From a checkpoint of a small transformer trained on Wikipedia.
Size: 12 layers, 115M parameters.
MLP neurons of a small language model. Each row is named by its layer, matrix (gate and up: input weights) and neuron, and shows model dimensions 240-495. Each number is 500 + 25 x the weight over its row's rms, rounded and kept within 0 to 999. Numbers have three digits each. A neuron's up and down rows have the sign that makes its largest values positive.
Before each neuron's rows, "fires after" lists the tokens most often just before its 100 highest values on Wikipedia text that the model never trained on.

fires after: "0", "9", "1", "7", " ", "8"
L8.gate2054:541532549482470491496515500480548530472493551510477498481516523477516484481483494478465465505516566492476455520499527475505509506482523483469519529492479531507501518487483547500487455516525509488497521487497523481534505494493532532482502478491490490510518536454482540500487456514521521489492516493532472536537530502515495492484449491516492485490491491481530523522507467485484486529507464468487420516499526524485464520542468515531555501531521502525504508526523513494515477485528504450523525504537489496519508515481457492505486534487500489476532480480434512551494522472515499547497512498500501494556544509520555516541531528525514532515483499497478503477452556469482491479530528516545496502539493525484515529438528472531505465485503485480500477535490496487513467489509527
L8.up2054:553515506508458472485548527458513529498514513444506482503522512444519501507459500508493470513486496505496515513485510561479507489500523480456518486499504475497495488499502459478509470530475489549519485494504505490496513488531523469502519536493515498504469515499540476490441495469530515497488491474493500466493553483501498516499544467472539504514539480489491472473520492512522472496445500501506525503531475479467515488502535541507497477485469454509487490466507499458521491496514502477489521509503468496496511479528548487455491511542526498500432495481467503472520480518501491510496482476432480497494525486473483458488527519465477471529460523534467534502496524512464466511511506501519549565503504544499522474533516533476518501501521499491492494490538526471479481494490502

fires after: " L", " R", "R", "L", " l", "re"
L3.gate648:486539515510505475493493444549552515463479490508498520474464471497531492495538519532482451464521473481513509538499473505487475471533470526478520509523513486477475500475523520509497496507480482486511538519472476525481561433487510495484472501515489513475490520486507538539437496467510540520472490508497481531495513479496486513453479491471528503511502526481484461529503475483504422502483523498482518461481490472463482473505498524532524501509472499506486451494458534519454452487445495480544501479493514508493489500523507524524455434447515434475512526514537547507505503455500443484539505487544490513486497510508532515504532523458463481477538501505454465492509479495449534486534526479471524507427499488467516511501497490504479488522505500525512527501532484535486494473468488
L3.up648:487483520509490498513492488547500537526482474498510503476461453454519532474523518473442490466494493501494480501518477509488512474532525523491528478511454547483462507491457496490519499507477490494484514473490482528505479504503512470477491497482509489554487525460531523530526469519540478530479494542525461416490471479506497478512542567461522495485456488507543444475527506498518486457487499469480515462537445480487471459493517493476509546501487494474508549537516486486498490505482509522459521493509463502535491517498499463495510533503480510502490474475542516506514542512484497530448477466479493513498472523530533504493516486516509504519517478519507484528527452497480536479479454500492542550527514499536551542441526481528443534537491495484551505476488495504487480521503502

fires after: " =", ")", ",", "2"
L3.gate2234:453497452490510478478512529520500510468506497541567530515491484497539498547518437534410495467494540502492490518485507502514478445514486488490482534481495512525512468489503502482452482489456523455492518490474493489504500520521482511494472521504513477500483509525518480440509482514542526501516482475480491531497464485527530482481492520513502533449515505495495535515465537471476516529527507460506525481465554486475507535533524489480527495474513492445491514479503492477507470509489495492471515520493511521525512520497510557499551516475466509500499483515488493499476479484503504475461467525487500499475516494505502459530538504520521483485522510547539486543480530448501516511506496549471538500508468475497477527504496524522557492515501523489514495450499513498526513520510511
L3.up2234:494481478478504529511498467456555515497476502494529524524495478521489485488518473476472509499480515500485473507503512508505472458537488516504495489489539512484520492471497505503508497481526516515510479500528532460500502495497467528496551484537492454505486503455506532520470495470523503487523492519487526534501468488500499498476502495470514511489482488483517472464498485521483468547495517492487504496490494469470484486468491481506506494500489418507570520513505499481476536532486513503534514537507498516514497516466459504471544472503469505505481466495513508504457485509478516504506476484485465469534467543453486486483465477477493518510482520506514463500502529495487499482471459500469498516478480495495499457493530443511489508492509530501517514506488542485531500490481517

fires after: "–", " ", "-"
L3.gate143:511452512520492488480530502529489535448497532482493497483508526504467517508529488493476513500453508485504467529503543464466465505477494528494493489510462504488564511466427517493466476492455533467508485463422492499469542489479548507488465490493465490564454509541503497496508474486535480489518502467500462482523525478529454525488481545505513531504499459521531542465463499485512537522500498525514498489504527535513473484516481491519497505517495512545491466505534504529538482474513482493498478493500474533524516521547492567538496527477488529515481479506498548517497526475510490488490481497483467568489500513545472481517522492483507445539555495489506479516537497466466526462503520488476541503509500497501472539538499446511490474487508523494492510457555508498521468529516487
L3.up143:478514534528540528520503498513514488486497475536521488487503500480536539472518484544521480539511475524469519514529477487500489485487475475518463467489486527517521470515531524517504492538525516527507524459496474526483502483453474562491491468473468525492488486521540431501450521502556518516505425498507462434516512548558551502525487480514532529473535487497473511502498526469526469485546484508466469520496511507507484509473509531528493491499477483495482492493510509471543476502534483486522512513507519529479563518467503534503477526494509509503477507484499501492475557520462506494539465493456473493485467492489532498528480460491506519547510503485502514516479519496510528480503516527535495440492468540489479563426448495483477494501526530484495474476468541499458502491471558

fires after: " =", " R", ")", "R"
L3.gate604:490538485476510480504523490484477471438455530503487576487526459532476475490510484491475503508500523475500493484475518522518532500518513484454542470424506490484488483479501462481432514466467500481498508488511476500502526513465477484521494507499501545519476520513475455475504506525525526492508507481483500499519522480491487501502486457486497475465496508497548493507510454455527513487509489544492532440489553530547505511514500514516539537510476485497478454479449461515490489507552497477527509477489464524508466521481492525496489502529505485512482436492545515529482491470490466459512472462476481493518524480466454508499480503525531483502520515551486483488489518498492482470477530507504560502506534429515505548492490472510475535543478504522498505496550506455523499505488500
L3.up604:516477464546530491477524443519538518513506482533481487517432466484514513508543468463510514447480455527464468510477509535520498496517543482506500484547508546503479480468520496472505490526500503502517511503476426469490543489538488573478493489517486502473485462514527510490496429484497502524463497505498478487505490509515517494526493457516526511445531494498507508485519478489513460496508527503482549473499471483477501445489478520467466481517516449495497506487517486482528480460462505520476479486543494517519515502501527494535473564521490445527492470501479506510485501477444513535504478466523486533508494469494524516508474461467531516494487500516453515497522501480484530475454496492502520539464514418478520517471474516469495480522467503485517482492464523479513493453479498

fires after: " "
L3.gate382:535445505478499534485504486526475533539480518511499522535599495467528498519515526463482516539516506491511457480487485423489511511469469487469480522468490486519463569486482508521518502445475496475490510508492494523528503545486482493500478481477449503450516541502500509504501484541507526502463525449506504506506497530506503506497511516525538474437502516485513496486502499519544533494473497537509497509544505514556483543491514477513522493525486511501517510489520473430461498456490456469474506473520454545482533465493485516550434494512469548530511502511535480495507476528506484538481536528514523499542478526512499484526514514484508514484516465477498466516524470487483475519477474516531492512534523487515484453540522467525498485486460481457507493493521492487529476528515484
L3.up382:516481469529529468493486512489525503525493522517513502522508513473499519469502516489511514477461490512461544539491497470512494473501515454460535544457478554491460513511516510449499457541502483478501523476432441485498524474463521490513482492526506477525506528481481504478481485503521516509495498522462452469475503492519519534484464496462541544512514520535506480497465520521497492535509508532487535459458459507454454480487536513491455494504495480495497471449493518447529526540494531473522471490532503500487482488497495521518475478511497506528434537477453493503514500496502529512489504479508496488512509500499464479492490496493466531487513463509473516519536481530484500511478472478483519498461511502458555509482487496472482544507455459514488524507451516522548471502487541

fires after: "1", " ", "2", " Sch"
L3.gate359:486467499488491514487505501495526507490482573537476514532492512485499482463517459506462459512525487487473513498479472492541507513470486458499528554507452463521510511486496531518529534439491481486545498500517482504485485566530477487529457500499515519483529475478506528478484491494540510519505471466444448518520515490534480517495504561458533528535462492502492504514512492548490466520500520532498489476530511522528485502513520507499512505497513513491489528490526504518505502477504506509474491510469519483493464528532479552544480521505551482471487497529499485548462477509512503486535518508498481518492475532506496513500516540510484593497503516478514524504541518527514488486520472478499518476512515509540463479527533465506479512515484465516518542502502520556487561512478514
L3.up359:515497485504494548491476518512544461442484515493491507517508561509471530511473507499494491515509505527470492530501529513503515483482514511503506454511531477461503528482528488504487465517468498509496497500480531501457525517514465472500529477557509505545496524466453492486517514459523484545471432522498479527513491496478502497471480522507478479492502493491479539482507526489511480483492496515476526522483517457490490470477451494493481474491508497497485550524528483497499522535559525489486553491519522519520507467525480521525481510492537449510483492522504459490555544501489488498493496539502504463481535490499481504482504515506496480495485490520480545489514510508499480504498529510480492517498504491508518510517493502533513552481498531453449502481477528487514459486493505

fires after: " "
L8.gate331:506538495538449465493513507537504505506491502518476533513502493499508528538515516548508468501522520518487486493502507511496516515527483503533480499484483513502516540489502508512504518458533502471483481575471563504523519474526473513502462523501482526522493507492508503512520464500474535534458494530524476503485493491555484479478490469546485506458460530519537502546530506458541515477493511536526503501579507547527536484512529531479483488523486518459505494522514477488457515487516546511510539513526488504493508481485526573513528476504503503498503527492498464513554551470531504527468474496476530459493505535508513530584513513489480485495542516492489516489501489503465492460478513541468504490518511511519498492504533459509545492505514476487477463482441538525521511488550539
L8.up331:498538487528518518494511460522477497473498482485538494522504523490482527521502530504525496477474514498517520540486516501504491539541489515476484526502484547513537535488495518536491505546464488518501503514533510487502530505490499480488461499497536488496504531491514502467496497523494542539519527508481494494503521493495437496521523589452569482520492541468510506507514528550479460525502547532528483465477534527513505544504481524501496488520471475473470482504457516460488557512519516480520480508502517454530481522498497506531554449507512487522455503534502455563499512495496516495490524509495467501518487541499444489508489518495491500520508541494498483532510499484522467483485540501500483473480515509484487534517512489457495467453511517525478517527477519501519555537479512

fires after: "9", "0", "\n"
L8.gate656:545498527480546475519474510520515487522483499488532521528463483500461527492516518543448542485487503467531516522529472514498468492470486477525505520526452515500527466491518520502513450489463508510524518491530465478476524428473568573487493493507495533440495522479495519509471511457498486552456545499517503491517455509477456491512493525464546471545493516468450490508562475498477499522509497517534508462468475529451515518505516508508476481537513528490493486522455487490477495443511515449490513514520583499487508494513498485485531455472525498495489502481502485506479518518482464494493481499523479511468521502526524496500502505486519517495488509481503523503493489502496510446491477440494494492490470547521543500433467495496499520569486474558468513510509469489489495491477534
L8.up656:470487501528496491529468469520495486496477536526462501505518507469492449448491459521471501551474530459512501541496535474487524501531480530546464496508507534534513486544521517460504499482470560489518487515516523471505506518513441523464561484496503513524495447512470495515502488481489503511522527511495482482472511511483517470523502495489477459480503530504470505551491487490511541501496479502471474516484445503493478526494547513511451487480530502510462542496497484510503487461518517525509476511538497493514485523509507528500553515520475536488554517518481477483569482551505481519480494480464476486498481477511455490478479517536474495464543517521515538504488526464453495511460500474506499466509505515506513491450464517480522458484473510511532518522481537499499485499525496

fires after: " ", "0", " L", " |"
L3.gate551:497533457490490514475457522484475493513530526489510500517508515537522526532521594484470473525440509487471489528498492508492526486487513477508515467469516502483521526500472513524482503475470497485496484502503493521516513488514442448506447591464458536507547515456473480472486526467560526478478505504548518487486492488476476533459478528538493500457498534523472501516499533488508528534478480498466465435520497524500538541518536476518509447484467487512524494478461496494486505503513524489466497523516504511535509539495445516496503439524489509519517495469515478513516489509508524482539516518451533485470518502509483500541473490490487477489532516499510524461524457473506506505505444512517480494503491478493527504479520506497544498503488443476495522511468514482508519492542514
L3.up551:498522508482488517476501475492468555510482528529502505526479478494506508489484460519496502521488442510469464519521479501480557474455496522490515506485502509463516469500507504492509511527486464505493479551474487489501479449483497459486497516478486479529478507506489508462540518497513510505526541489488529474469502471505501531513560471532536478527501473511530516533496467457505491517496498442536527465503499544484533516508544496539467512468478508467542433513480557482557513484498513496480487458517508534456521525518502536484500526503484499499548497480493474510486548539512453522468506479535472467500520467531477489507465503463473452490484488486509509489483484515519499515507487532507463478516520480503516495507518504503525506520475462521501451512508487504504470489482500

fires after: "0", "9", " ", "1", "el"
L8.gate224:514462517486480550505495504515486524475548478506498493485466509545492488480484522528485530486488469440505524504499497519479462450497499493453456515505461509513562488491486494485512516510453491525498498466527435505476460492503506495478511525519449527507523507549533502509479490454520481513518476497537491503507493446518518508497503504536495478525482447519518513479506486490519498466560480498491584491467483459519531499492505515485515456539513499471550543464507510522508529487531492476514522509533476544524538525476535473474493523463498474478455488560495527434506494523460514493518483490511522499499486589536477484496496483517498531511497508497482506468471469540497482456476459539536524446524495514510495480521493488465494527561552530505511510481523467509530510540516479
L8.up224:546480490510516448484502498477504513492519500469463505514526534502484548491534486499468516498538485497480494556522471473553527489486505523446560528493534476501507463487512478509515491533520475482517509503532466548494509474494549547511479433482491488485456486506514502485484509473525526533496507529520474480495503498493487512471494490476490494517522444465451527483491496492512500498541511518510537499529527520484486458462515534476490486461550495471476514528541491516502538480492506514472526482528505477498496551484474525526473540495478482501497482510457489536515537462497492514477524499476491529504483534466466500488504488460513501525530507567484530517516517511515517514489477466489477514523509494512508483494489537484513537525516483531464539529466501485458543517470471

fires after: "9", "0", "1", " ", "8", ":"
L8.gate593:504465533461472486532523513519488512488482500496484482506508481492514489492496472460479468463499501517491489501512504481508517507501470483542494526498490501471469482526481512521493501526450499476511531473444497521480502485510533546489482525535459516465451490521518531474505491496541510524504545518482500544521467493518523481463484481456449468531468476530484516524530486505547473504516456470471501502487518463486522482530511480502527489583525491461471471527479484477525501536487485485532488488507486502513535494540539496517529534526527511438516510485528510540458484508486509542505493503528520541474515524538569493533506531482533496519501507452493505511490479489484479504511553506510511485512474535521523508480482511475516515504496511515460471497508503496512553479517488
L8.up593:479466489533511452481506492526483490489507506498518455497508456504508497441523478558496496489461489491541460497544511479484473516501475510471533524489470538558489507448512504501536510516539468491527535496516531485506520454531543523501487503548518466485492480472519543497495501466531540502522507478491442488521511495538543494530487526477494509520513481501503502510482519450487537489492534482514489478514499510522505486506507538465496484515500499544443505527529476525518473486480525510552492479476483487484456511493503517465448521520488502505514512524504503484489498478532519528506526512495530544506488530458490462511524512458498472529507537494459530512472510496484518477474528512498555460487530503502504487459454513517475509468528443511455469521474510530524480472506496